Weights of a small GPT-style language model, trained from scratch on English Wikipedia: 11055 steps.
MLP neurons of a small language model. Each row is named by its layer, matrix (down: output weights) and neuron, and shows model dimensions 0-63. Each number is 128 + 32 x the weight over its row's rms, rounded and kept within 0 to 255.
A block is one neuron, or neurons of one layer that tend to fire together. Before each block is what it responds to, as a language model described it from the Wikipedia text at the highest values.

Responds to: Surname-internal word pieces
L12.down171 [154 143 197 129 131  95 104 144 165 164 136 124  40 129 137 124 127  77 150 130 176 113 131 132 113 155  72 132 152 105 122 126 154 111  94 150 203 139 111  89 148 169  89 119 147 142 141  50 151 148 111  86 139 137 141 138 103 133 132 149 154 170 100 110]
L12.down656 [100 183 129 110 138 137 121  97 109 137 152 137  95 105 156 107  93 103 179 118 119 114 132  91 104 117 106 116 133 100  82 119 100  37 121  83 108 141  76 171 136 118 173 171  90 134 202 108  88 159 140 150 140 149 137 168 168 103 117 125 118 117 168 136]

Responds to: Line-start table/list markers
L2.down18 [154 113 115 135 116 158 126 123 161  81 143  42  92 134 138 120  73 169  84 130 167 106 125  97 139 144 118 149 108 106  67 186  87 144 131  61 152  72 172 156 158 173 117 151 118 121 100 155  80 178 141 125 140 157  87  87 137  99 151 140 117 165 144  97]
L2.down289 [163  99 111 115  87 139 153 125  71  81 161  43 132 154 112 159  86 196 132 134 140 104 148 172 138 138 159 133 141 163 162 138 103  73 124 149 127 139  92 146 115  94 141 159  91 170 141 112 122 132 147 106  80 150 115 129 136 121 140 121 113 162 101  93]
L2.down343 [127 183 108 143 142 161  91  93 118  69 108 162 171  58 136 123 153 137 108 135 107 111 207 107 129 125 160 161 177 112 107 129 144 147 115  91  54 171 153 159 135 133 153 140 162 133  87 190 153  97 108 162 119 186 110 136 131 133 124 208 136  54 118 114]
L2.down376 [174 126  92 117 121 101 140  70 132  88 110  75  98 148  50 144 140 121 162 142 150  94 153 101  78 167 101 131 128  94  84 152 148 142  94  65 148 155 150 123 142  88 154 139 147 143 141 160 149 154 119 128 144  98  71 146 122 121 115  73 144 149  63  83]
L2.down464 [133 104  86 131 173  77  64 108  46 137 117 122 142 153  84 114 111 131  99  92 148 120 131 136 109 136 105 151 105 142  88 143 159 115  91  85 202 149 113 183 121 104 100 130 162 160  56  69  98  85 142 100 144  76 146 146  85 168 165 160 130 166 182 142]
L2.down877 [143  83 143 158 145 112  84 125 113 134 124 153 133 134 118 130 159  85  99 140 111 103 135 111 153 118 119 118 126 138 163  42 138 132 115 103 126 161 142 118 121  99 179  95 185 140 102 148 130 126 138 106 108 166  63  46  67 113 135  99 178 146  37 174]
L2.down945 [ 75 132  62  95 140 168 183  87 155 121 154  66 164 123 152 178  84 128 164 120 163 141 179 158 191 170 119 131 153 106 120  91 174 139  80 180 156 184  83 133  81 144 124 188 128 105 125 170 134 154 138 152 111  70 114 170 105 127  82 123 135 148 122  95]
L2.down1018 [124 123  90  88 178  92 163 114 162  87 107 115  94 120 172 123 122 143 156 112 132 131  68 208 120 175 107 113  83 113 121  88 118 180 148 108 175 168 130 131 141 132 182 117  81 113 120 108 144 182 151  97 162 111  99 144 117  78 107 100 141 153 111 116]

Responds to: Quantifier and degree words
L2.down150 [ 97 160 113  96  73 128 106 146  92 142 111 158 169  92  84 157 123 134 155 148  95  77 122 154 156 152 104 118 111 138 110 130  58 142  62 129  93 156 118 151 200 121 134 125 149 117 140  98 173  96  93 122 190 169 196 106 183 113 135 130 102 131  70 127]
L2.down327 [153 120 117 151 121 111 102 152  81  92 178 178 186 164 158 169 154  92 106 147 157 121 126 136 119  99 103 197  25 121 131 128 134 150 173  83 136 149  90 121 145 152  92 172 111 133  99 101 116 135 131  53 219 121 120 106 119 106 183  96  92  80 122 110]
L2.down660 [ 85 106  82 125  74 170 134 187  79 115 164  98 165 172  97  71 163 124 217  95 138  92 133 159 114 108 179 115 139 110 142  50 125 141  83 129 107 165 105 143 146  74 161 164 148 122 114  84 104 110 148 165 146 100 165  82 133  84 118  93 128  79  81 155]
L2.down706 [121 195 118 138 132 129 137 140 138 100  79 141 153  61  78 151 134 107 136 116 152 122  95 124  84 120 139 165  85 141  88 164  72 175 131  72 151 113 136  68 144  79  95  92  88  88 130 171  61  65 155  79 131 166 144 116 163 115 199 158  49 195 156  88]
L2.down809 [119 149 146 125 147 164  95 127 115  65  81  88  78 147 133 108 149 161 144  96  68 105 158 148 120 105 126  62  68 118 158 117 158  99 171 135 172 135 149 134 191 141  83 150 210  92 169 134 167 122 116 188 178 145 137  95 147 105 122  78  75 106 108  35]
L2.down817 [164 143 133 121 120  84 160 124 143 127 163 204 102 107 174  56 163 104 108 125 112 103  97 124 147 107 191 106 126 152 140 104 167  81 116 217 187 138  93 194 150  54 114 102 100 148 148 158 177 104 155  73 101 103 132  70  87 141 124 143 182  31 181 126]
L2.down823 [108  79  69 132  38 112  95  94 134 142 117 153  87 131 163 144 168 132 160  49 135 144  93 132 146 131  88 119 139  92 124 114 115  97  71  84 151 117 155 103 125 173 119 168 131 134  91 134 107 140  99 146 181 178 151 143  84 125 100  59 110 111 135 113]
L2.down881 [135 177 178 128 118 200 126 168 133 137 136 115 126  90 131  70  95  81 103 137  97 143 134 127 171  86 102 142 156  49 130 154 116  96 120 142 171 151 191 145 117 162 112 197 153  77  78  99 133  92  97 116  99 108 115 122  97 135  98 167 188 116 127 137]

Responds to: Together and part nouns
L2.down45 [154 154 174 120 217 104 171  99  60  86 169 219 133 132 116 134 114 154 152  86  96  39 117 130 153 105  93  95 120  94  86 157 119 109 210 132 218 119 140 123 143 171  99 125 171 155 122 128 146 112 113 137 139 142 124 130 151 131 129 206  76  32  79 160]
L2.down218 [ 83 102 100 134  71 109 131  94 153  59  90 131 126 141 138 104 128 125  99  87  89 171 134 126 156  85 148 179 109 141 183  96 187  89 166 118 140 122 152 143 189 115 111  97 130 125 126 107 193  90 124 189 135 185 155 157 126 145 109 157  94 155 134 119]
L2.down488 [144 131 101 132 176 101 124 148  82 101 119  77 130 146 137  98 151 119  80 127  52 117 143 167 132 135  80 180  86 182  96 139 115 131 119 146 136 173 155 125 152  83  89 148 153 152 102 123 157  81 144 148  86 120 159 130 150 148 136 126 161 102 162  95]
L2.down538 [101 105 151 180  96 165 124 102 167  71 162 150  98 164 162 159 135  63 102 129 191 182 122 144 129 151 112 124  99 156 144 138 153 155 140 148 142 158 103 157 154 129  98 191 146 126 111 122 124 118 184  93 143 142 136 142 124 136  96 137  96  76  67 156]
L2.down600 [ 83 151 135 110  98  95 102 135  79 157  95  97 103 117 193 152 144 123 159  91 123  74 189 145 112 139 139 112  89 132 155  76 148 188 153  71 138 184 114 101 101  96 114 137 147 139 195  99  84 110 105 167 125 106 124 168 119 140 165 127 169 205 142  98]
L2.down815 [110 119 159 107 117  70 123 110  82 123  60  89 141 150 145 144 111 177 128 185  96 148  81 152  87  81 141 126 111 123  82 109 118  98 135 166 138 146 219 121 148 129 108 114  78 102 213 184 120 159 117 107 111 111 130 141 231 136 133 195  94 165 135 150]
L2.down848 [152 181  93 141 110 108 132 100 122 122 118 115 156 124  82 161 112 152 121 121 100 125 186  95 169 159  77 162 112 112  74 147 100 148 128 132 103 205 156 139 162 106 129 105  89 133 134 113 128 129 153 129 102  65 100 133  87 139 216 111 165 105  90 146]
L2.down892 [135 108 114 153 163  92 107 122  66  44 123 161 142 169  94 133 149 213 111 110  90  72 101 120 142 154 102 101  18 140  76 166 155 156  85 142  96 101 108 155 151 128 121 119 119  91 138 146  75 129  83 163 121 138 137 128 158 139 134 194  87 153 141 133]

Responds to: Record noun, misc fragments
L2.down116 [ 69 103 115 170 166  87 124  97  78 173 116 175 150 124  84 141 151 140  99 149 127 102 107 124 142 164 141 102 124 128 107 100  72 154 138 179 172 170  85 196 119 124 107 172 100 146  90 157 132 109 129 120  80 120 113 221 163 173 119 140 131  78  98 178]
L2.down147 [150  90  95 142 106 156 113 164 113 107  87 165 125 123 111 135  89 185 136 212  99  71 180 158 134 134 128 152 114 174 142 180 153 107 109 126 175 191 193 135 151 114 150  57 102  99 178 146  90 122 157  78 184 140  96 168  93 139 147 116 105 104 149  24]
L2.down161 [ 96 148 100 100 172 133 144 103  45 124 162  67 154 105 132 140 144 162 115  85 172 136 100 151 210 137 169 164  92 137 133 108 128 134 167 106 138 147 160 132  85 166 121 128 166 150 145 134 111 144 168 189 116 123 124 144  86  94 164 193 184 171 108 104]
L2.down235 [124  76 113 176 183 171 156 139 102 128 167 136 119  89  89 105 135 130 160 115 107  78  77 161 135 130 164 128  57 126  83 119 133 131 157 163 159 126 126 124 131 107 130 110 148  78 101 101 139 126 142 165 127 151 112 209 129  97 159 211  96 126 132 135]
L2.down331 [125 121  95  97 121 136 128 133  89 134  78 148  90 131 134 167 122 143 119 161 138 111 142 136 144 116 102 115 161 130 141 169 140 119 107 105 112 141 118  99 103 134  96 176 213 167 115 143 110  83 118 129 159 108 196  53 109 125 146 127 161 151 151 159]
L2.down337 [116 148 154 126 114 156 114 138 141 171 130  93 122 166 127  78 100 143 153 161 119 144 186 156 152 116 133 152 154  95 163 122 136  97 118 135 139 143 129 131 140 125 177 173 122  72 154 125 114 104 133 120 153 158 114 108 119  80  70  99 120 137 141 222]
L2.down580 [113 191 174 156  68 159 123 124  93 183 130  69 136 170 124 134 113  97 135 109 138 168 143 207 141 144  91 134  98 112 182 159 132 143 161 143 108 148  94 141 149 165  69 208 119 155 148 118 132 138  94 131 121 126 130 167  64 140 161 141 109 145 129 131]
L2.down854 [152 163 168 184  95 141  81 109  74 108 117 117  78 153 147 107 131 158 178 112 128 171 159 146  95 139  94 110  76 135 137 125 111 147 140 179 120 154 120  84 145 100  72  70 120  84 136 128 149 142 118  90 150 142 113 143 125 110 159 147 155 123  89 106]

Responds to: Noun phrase heads
L12.down475 [ 91 135 143 111 138  99 128 129 200 183  90 146  94 180  53 119 140  84  82 146 142 177 163 123 154 105 139 127 152  98 102  92 119 126 140 143 160 119 189 163 152 100 133 147 164 157 145 103 105 160 194 109 151  82 160 137  68  86 202 146 126 116  67  95]
L12.down602 [141 138 190 135 118 123 125  56  90 118 184 174  52 187 123 106 139 118 109 117 129 107 185  82  94 147  85 107 120 197 145 101 158 135  61 135 137  95 134 122 163 149 190 132 128  97 138 136  95 171 107 137 101 112 127 109 110 107  72  97 123 162 150 177]

Responds to: Verb after subject
L15.down187 [ 99 161 139 158 121 143 116 171 106 103 109  65 178 117 130 130 200 129 156  80 151 149  73 119 116 134 166 107 119 124 103 186 130 135 129  99 133  97 105 114 142 161 169 115  85 198 117  98 130 167 118 111 191 172 124  98 156 162 125 113 126 155  30 159]
L15.down256 [105 121 181 123 155 106 134 170 102 127 119 159 173 116  69  97 156 102 144  88 136  72 202 152 107  95 112 116 128 119 125 113 111 132 133  98  75 168 131 158 172  97 128  48  81 118 126 138 118 155 107 128 105 131 158 143 152 117 122  94 126  94 112 129]
L15.down568 [ 85 167 136 173 155 152 134 161 144 110 107 127 110 152 126 131 122 118 119 188 112  99 191 103  57  87 162  73 128 120 137 128 151 164 118 158 151 105 140 171  79 138 107 119  78 179 114 128 107 107 179 185 180 116 152 134 112 111  94 127 155 190 132 187]
L15.down1022 [ 96 148 126 117 140 174 114 112 103  97 153 114 120  87 131 104 151  89 169  74 138 114 181 124 139  88 188  69 161 158  98 130 149  75 134 100 107 117 126 111 120 125 112  67 162 133 151 157 144 127 173 151 117 112 128 101 137 104 110 126 115 196 182 105]

Responds to: Numeric range separators
L15.down205 [128  52 204 119  79  97 154 131 139 104  81 125 154  54 114 115  68  80 116 147  76 108 162 145 138 110 141 109 129 170 187 113 148 110 112 148 111  79 144 147 106 120 122 125 128 110 127 156 135 163  86  93  89 185 133 147 102 144 191 211  86  52 159 102]
L15.down214 [ 77 147 129 116  97  72 143 150 109 123 175 145 133  95 164 182  74  78 124 126 155 128 111  74 105 118 143 156 126  99 115 179 114 107 109 146 145 153 104  77 104 172 113  97 140 124 107 121 151  92 102 120 138 161  71  99 123 104 188 112  83 134  74 115]
L15.down390 [108  95 100  99  41 130 140 118 163 120  67 120 126  96 116  60  98 118 151 137 172  88 149 114 143 147 167 121 125  95  98 138  50  75 111 115 113 150 128 109 173  66 121  56 137 136 169  75 123 147 174  75 127 130 126 162 113 136 139 122 113 158 119 178]
L15.down783 [178 144 110 120 143  99 170 112 124 125 122 182 154 124  80 154 134 124 126 126 102  89 136 134  95 122  88 114  94  88 161  81  85 147 134  84 102 125 121  81 132 125 133 131 117 144 216 135 201 125 147 106  79 120 135 166 144  94 176 105 156 141 120 127]

Responds to: Clause-joining conjunction after comma
L12.down994 [105 111 105 165 164 123 125 131  60 157  95  84 148 105 182  91  90 110 194 101 145 144 110 137 120 193 166 134 149 113 166 182  82 127 132 185  98 110 139 111  80 189  97 131 118 124 116  86 130 125 152 145 107 144  81 161 155 118 140  99 159 119 112 131]
L12.down1004 [147 170 140  94 172 151 111 127 117 157 139 135 130 126 137  82 154 101 148  82  91 107 151 145 154 107 131 163 107  77 125 176 112 113 128  95  94 135  94 120 134 131 134  71  96 106 141 189 128 131 175  80  46 159 160 142  84 119 100 161 138 104 124 118]

Responds to: Non-English name pieces
L15.down173 [124 105  91  71 199 145 125 161 177 159 182 163 111 114 102  97 142 114 145 138 119 152 113 166 135 165  29 142 113 165 116 192 148 155 139 185 184  99 112  78 136 157 139  65 159 146 137 106 117 147 150 129 145 150  73 147 163 139  77 110 100 139 159 174]
L15.down242 [139  59  95 135 173 116 155  80 155 135  51 115 122 115 130 139  82 104 126 156 145  92 105 104  90 108 145 133 142 156 169 151 130 142 159 185 110 146 156 215 128 104 134  83 153  94 111 154 127  83 164 146 160 139 190  70 142 117 133 111 101 116 170 148]
L15.down303 [158 110  82  96 133 185 160 120 155 150 108 177 108 144 196 132 175 169 127 108 159 127 129  70 108 189  98  66 214 123 120 113 135  95  91 166  76 133 152 140 101  77 158 107  94  81 154 122 173  89  83 146 133 118 111 127 137  94 101 122 116  27 137 128]
L15.down960 [108 145 120 133 150 142  64 120 115 120 153 108 146 107 174 112 103 114 136 108  84 170 149  37 117 104 175 132  95 146 137 106 126 137 107  50  91 145 124 141 226 166 142 163 103 119 111 133 186 131 123 106 152  82 174 141 184 160 113 105 140 162 131 125]

Responds to: Sentence subject end
L15.down532 [137 192 122 134 136 102 162 169 103 183 127 147 136 154 177 142 149  94 153 135 108  71 133 143 122 137 108  82 153 104 126 115 157 106 119 108  98 122 126 143 128 180 145 103  57 114 108 131 127  70  63 109  91 100 116 122 157 176 186 154 113 141  90 115]
L15.down623 [137 112 130  87 115 100  76 112 112 116 111 142 121 206 169 124 117  88 145 138 104 153 162  98 135 158 157 124 161 218  85  83 149 172 177 171  56 101 227 158 139 161 107 135 127 125  93 130  60 104 121 131 124  66 117 130 117  97 132 177  73  92 179 176]
L15.down630 [130  80 105 107 104 100 158  97 134 167 124 127 153  86 204 121 138 145  85  68 148 118  62 195  89 159  92 144 118 103 172  94 139 135 167  84 137  80  95 104 110 150 107 116 176  97 148 181 134 124 138 119 161 101  63 130  78 104 169 167 107 136 101 178]
L15.down919 [122 144 149 141 104 134 145 166  96 117 136 132 142  97 101 172 124 115 131 162 135 101 113  83 103 121 151 139 113 131 188 163 170  88 142 117 170 105 191  61 147 187 138 178 150 109  88 144 126 165 164 140 176 134 158 109 144  95  82 214 127  72 107 121]

Responds to: Example-introducing words
L2.down130 [153  69 162 162 121 133 154 113 112 141 176 178 155 146 111  82  82 144 149 122 188 133 164 149 126 119 136 156 107 161  92 107 162 174 106 155 164 134 122 139 128 143 136 132 101 132  24 126  81 125 143 155 109 136 123 133 151 161 176 119  86 110 135 167]
L2.down200 [ 62 155 164 143 183 139 101  96 185 121 109 170 154 136 119 127 129 140  90  94 124 130 137 115 126 127 154 101 193 172 145  94 129  99 153  78 116 129 119 148 143 141 175 145  84 141 110 118 158 119 164  88 100 111  80 120 150 168 173   0 163 126 136  95]
L2.down243 [105 138  48 132 203 152  85 121 163 115 173 111 122  74 157 100 136 111 132 129 126 202 140 227  94 104 144 148 169 125 108 161 126 121 136 195 157 104 169 133 138 120 148 180 118 155 164 159 132 125 125 159 105 171 169  64 111  52 176 103 127  98 168 113]
L2.down266 [162 109 166 127 154 147  77  99  60 116 141 149 162 157 143 127 132 130 162 128 115 109 124  79 129 174 116 149 126  75  96  85 135 171 136  63 125 163 141 140 143 128 143 131 117 156 152 154 139  93 150 226  54 166 153 126 143 155 108  97 142 133 133  66]
L2.down312 [118  82  93 122 145 133 105 113 173 118  57  47 156 141 179 108 114 158 122  91 184 146 188 154 140 128 152 159  64 131 137  94 152 179 119 131 107 108 102 102 175  90 101 219 107 220 108 135 177 137  88 114 105 144 144 121  86 100 144 147 143  87 106 200]
L2.down439 [148 117 117  41 109 149  77 143  78 139  71 207 135 123 118 126 153  98 110 179 147 118 131 206 124 112 106  81  77 145 190 191 133 114 119  99 117 178 123 117 137 134 124 105 165  96 183 150 157 148 146 142 176 136 118  96 130 155 131  94 151 101 160 139]
L2.down655 [126 115 164 127 112 126  90 168 151  84  53 143 134 151 145  89 101 109  85 144 169 139 144  97 130 107 143  80 132 150 126 124 115 144  96 146 195 155  82 180  78  73 124 187 165 127 122 211 188 102 178 123  65  90 175 121 100 161 181  58 148 141 142 147]
L2.down732 [ 94 142 190 129 114 160  85 159 145 130 118 163 116 103 170 173 119 161 118  84  77 155 175 122 109 131 134 174  99  98 137  94 148 145 148 121 107 152 106 135 159 129  64  95 100  80  95 175 161 142 124  94 148 134  87 127 132 145 148  86  78 116 103 175]

Responds to: Article "a" after prepositions
L15.down446 [ 94 137  92 124 172  56 133 151 104 157 136 168 129 172 135 102 123 176 125  84 136 189 162  87 166 141 141 121 147 139  83 121 155 145 114  74 157  79 143 171 110 130 150 172 137 171 165 107 145 133 120  99 109 144 160  55  87  77 147 155 120  52 138 150]
L15.down691 [104 187 116  91 122 156 181  76 145  94 145 118 169 131 148 191 139 116 130 106 155  91 116 135 116  92 141 114 104 171  80 145 108  77 131 133 116 113 122 114 105 123 175 126 120  61 178 114 168 115 128 152 139 154 154  93 127 124 173 159 168 187 125 160]
L15.down747 [127  92 140 129 158 102 158 173 161 119 110 156 192 127 102 151  92 144 118 113 193 158 158  96 119 102 164  58 131 124 140 147  74  79 169 140 138 131 100 213 148 133 135 114 129 191 149 128 152 179 174 103  98 201  57  94 137 102 123 131 118 138 169 117]
L15.down860 [144 105 165 100 168  99 167 142 137 116 193 112  98 200 142  89 130 163 127 125 116 141  94 155 122 151  90 176 113  80  95 157 151 108 178 117 149 156  98 130  95 121 110  90 118 117 110 153  88 190 104  62 110 110 146  95 100 184 165 141  87 104 112 145]

Responds to: Mid-word syllables in names
L2.down138 [105 139 110 116 156 106 116 107 142 142 135 162 129 131 101 127  97 113  93 136 110 106 139 117  91  97 111 169 171 101 133 133 177 163  69 199 179  39 127 135  76 118 109 142 187 174 121  71 146  64 129 141 155  65 117 106 161 226 130  90  82 129  97 133]
L2.down295 [170  72 161 117 128 133 198 110 119 143 160 131 105 115 157 175 138 128 125 138 146 148 157 151 153 131 141 114 123 158 120 116 100 104 127 161 134  66 155  83 176 132  84 180  69 112 132  72 152 134  76  96 156 109 159 139 151 114  97  77 128  92 121 118]
L2.down340 [148 175 145 109 125 126 122 113 109 152 100 150 133 119 116 176 101 182  87 112 189 117 185 150  91 130 150 114 114 111 103 109 126  81 123 113 173 171 140 161 154 108  87 163  90 155 101  99  86 136 173 110 175  90  97 129 158 155 231 143 135 164  89  73]
L2.down409 [ 79 168 115 173 122 181 120 162 135 138  90 135 128 116 114 146 169  86  70 144 155 203 150 174 202 132 141 137 120 164 118 116 163 106  80 116 120  91  98 107 134  77 121 163 121 117 126 161 132  86 112 126 130 161 150 111 115 122 111 100  84 123 163 166]
L2.down675 [133 147 125 150  86 130 104 120  91 161 148  90 118 155  95 130 129 127 186  81 116 125  85  88 122 143 134 173 119 130 118 125 143 125 117 140 135 109 128 157  90 104 136  67  97 114  77 121 131 155 115 125 162 104 205 199 168 168 154 143 121 128 116 154]
L2.down805 [150 178 102 143 171 145 142  92 128  94 139 158 115 156 163 133 169  92 130 139  98  80 111  95 137 112  77 168 121 101 151  99 168 143 130  47  78 144 104 100 134 161  94  56 163 132  54 105 154  80  96  96 122 124  58 103 109 155 160 110 102 112 115 144]
L2.down840 [117 128 107 190 124  92 174 125 162 120 124 162 110 166 194 163 113  72 134 133 159 123 143 108 119 135 149 118 126 130 135 161 108  88 121 100 129 146 149 194 150 171 108 195  68  66 132 134 107 102 115 134  41 146 108 100 154 128 159 100 159 135  89  99]
L2.down885 [ 71 215 118 151 135 180 111 169 141 118 113  67 128 115 141 122 173  84 127  68 188 108  92 153 109 154 140 127 106  99 175  84 109 115 134 156 132 122  72  88 132 160 130 137 107  88 186 162 140 206 166 180 127 176 119  57 163 123 156 160 100  35 117 141]

Responds to: List and table delimiters
L12.down629 [146 172 161 117 144 125 121 170 130 132 145 131 137 124 100 120 136 124 130 136 150 102 103 108 126 105 109 150 112 122 145 159 123 117 174  97 133 159  91 101 149 168 115 132 145  51  86 100  87 149 156 134 184 135 132 140  98 142 119 145 163  87 107 120]
L12.down712 [ 82 152 145 150 158 144 123 144 148 148 135 171 160 119 122 109  91 134 168 126 136  96  98 154 144 142  93  77 127  93  78 141 137  80 164  92  85 120 122  98 167 147 119 121  44  97  55 190 180 129 142 192 134 116 101 151 151 115 114 120  90 133 142 191]

Responds to: Infinitive "to" before verbs
L12.down365 [126  83  94 147 156 108 162 116 129 176 149 141 129 149 167 153 120  41 170 159  83 155  98 130 109 100 151 147 141  90 164 101 145 107 157 115 134 164 125 131 152 196 103 114 102 113 197 132 121  82 106 146 120 136  94 196 131 147 176 193 137 172 100 128]
L12.down742 [115 129 168 175 138 152 115 136 123  89 173 107 178 118 103 134 143 114 129 140 126 110 210  88 151 119 142 117 125 145 167 113 104 199 133 148  84  91 156 167 106 176 137 164 142  97 116 224 125 119 161 122 161 174 128 132 131 116 148 164 172 146 180 122]

Responds to: Clause-linking connectives
L15.down32 [ 84 105 128 179 129 108 153 121 122 146 121 124 176 172  87 132 134 106 147 165 187  94  92 111  95  60 102 137 122 160 172 114 178 118 125  99  84 154 111  90 200 170 145 199 122 125 193 121 122 161 115  93  97 173 114 111 134  75 142 181 126 145 127 110]
L15.down42 [135 142 129 145 110 127  85  76 102 162 152 103 139 199  98 130 157  88 198  96 130  98  88 137 107 112 132 116 141 118 132 145  92 160 108 119 138 147 176 145 132  96 123 133 122  84 173  98 114 128 154  80  89 173 107 124 132  68 123 113  86 120  50 133]
L15.down57 [118 119 119 136 118 108 145 109 136 147  96 154 160  96 112 134 105 132 145 162  73 110  61 145 116 131 127 159 113 143 179 114 118 162 113 180 149 144  96 110 111  81 189 144 147  90 144 185 225  17 125 159  91 127 130 116 163  92 143 117 152 149 122 111]
L15.down591 [152 144 180 112  92 166 154 122 103 136 196  92  95 191 165 107 121 161 140  88 138 124 161 185 135 109 113 106 126 117 164 142 141 125 111 105 124  79 112 118  86 199 160 143 159 130 132 103 140 116 106 106 136 162 167 199 131  89 100 162 146 133 124 131]

Responds to: Quantity-approximating modifiers
L12.down745 [140 111 138 150 120  62 138 128  81 120 151 169 108  92 122  76 123 120  79 131 125 153 129 107  89 141 149  92  95  99 131 105 126 102  90 160 110 180  93 174 127 140  97 132 179 183 198 133 149 115 160 137  96 102 116  79 154 171 140  75 119 115 137 143]
L12.down1012 [121 138  30 153 106 189 134  79 123 127 133 124 128  78 168 100 161 138 121 106  94 165 158  90 186 148 130  75 130 116 172 152 121 112 163 173  65 163 109 159 115 142 140 131 158 132 152 116  86 110 146 167  65 146  93  84 126  77 121 144 163 126 102 123]

Responds to: Clause-joining "but"/"and"
L2.down54 [111 140 168 144 124 175 125 157  84 215 150  90 120 172 114 153 123 141 171 171 119 173 135 142 108 130 165 172 129 153  93 140 153 129 114 126 148  79  74 103 148 119 117  74 122 133 134  75 110 113  84 120 104 142 134 129 149 147  80 174 115 107 139 165]
L2.down71 [103 127 103 138 166 146  95 152 141 161  74  34 105 142 150 140 150 131 109 112 174 141 126 130 133 145 185 138 157 163 116 150 105 168 147 133 127 131 130  53 143 115 125 147 112  59 127 108 147  74 168  37 190 108  58 101 180 139 173 209 102 165 155 161]
L2.down432 [159 107 113 150 134 140 142  92 109  98 137 142 167 129 109 103 182 115 166  61 131 113 116 135 151 150 114 167 108 151 138 115 127 117 156 150 157 149 158  61 200 197  97 152  86 109 137 172  78  76 153 196 135 196 157 120 140  85  78 162 105 141 121 131]
L2.down465 [140 148 151 178 161 154 137 152  97 170 113 152 133 144 119  94 126  84 109 170 164 132 151 155 170 133 153 168 121 145 123 109 143 150 147 103 111 117 115 117  72 122 151  59 174 180  89 102 150 123 129  71 108 158  97 124 158  91 113 173 127 127 129  92]
L2.down529 [195 128 150  85 123 152 127  88 167  96 122 122 123 152 154 118  97 137 179 137 136 135 136 134 150 138 171 162 162 132 116 145  60  94 135 150 189 219 168 122 145 109 117 136 128  90 135  94 171 125 120  18 128  95 100 158 115  89 147 148 226 107 129 130]
L2.down606 [187  89  93 149 123 148 152 111 135  78  95 222 119 158 137  70 164  79 117 107 146 128 139 110 160 125 142 150 143 128 103 117 147 141 132 143 184 150 138 135 225 124 178  89 121 152 106 181  97 120 163  88 122 157 110 145 146 106 133 114 133 125 106 113]
L2.down912 [104  73 153 124 130 103 123 100 133 108 194 157  81 130 129 141 155 140 119 141 107 112 103 197 135 155 181  63 140 112 136 171 180  75 134 140 140 177  89 163 211 100  92 148 171 101 168  77 150 147  82 168 103  85  81 144  92 127  85 173 112 180  88 135]
L2.down934 [100 134  98 128 119 120 108 119 174 128 154 123 124 137  83 139 103 167 101 178 115 126 125 181 157 162  94  92 144 198 116 182 121 225  99 125 150 101 164 147 132 109 187 182  92 124  99 114 145 149 154 127 149 132 118 143  84 144 135 160 177 198 126 144]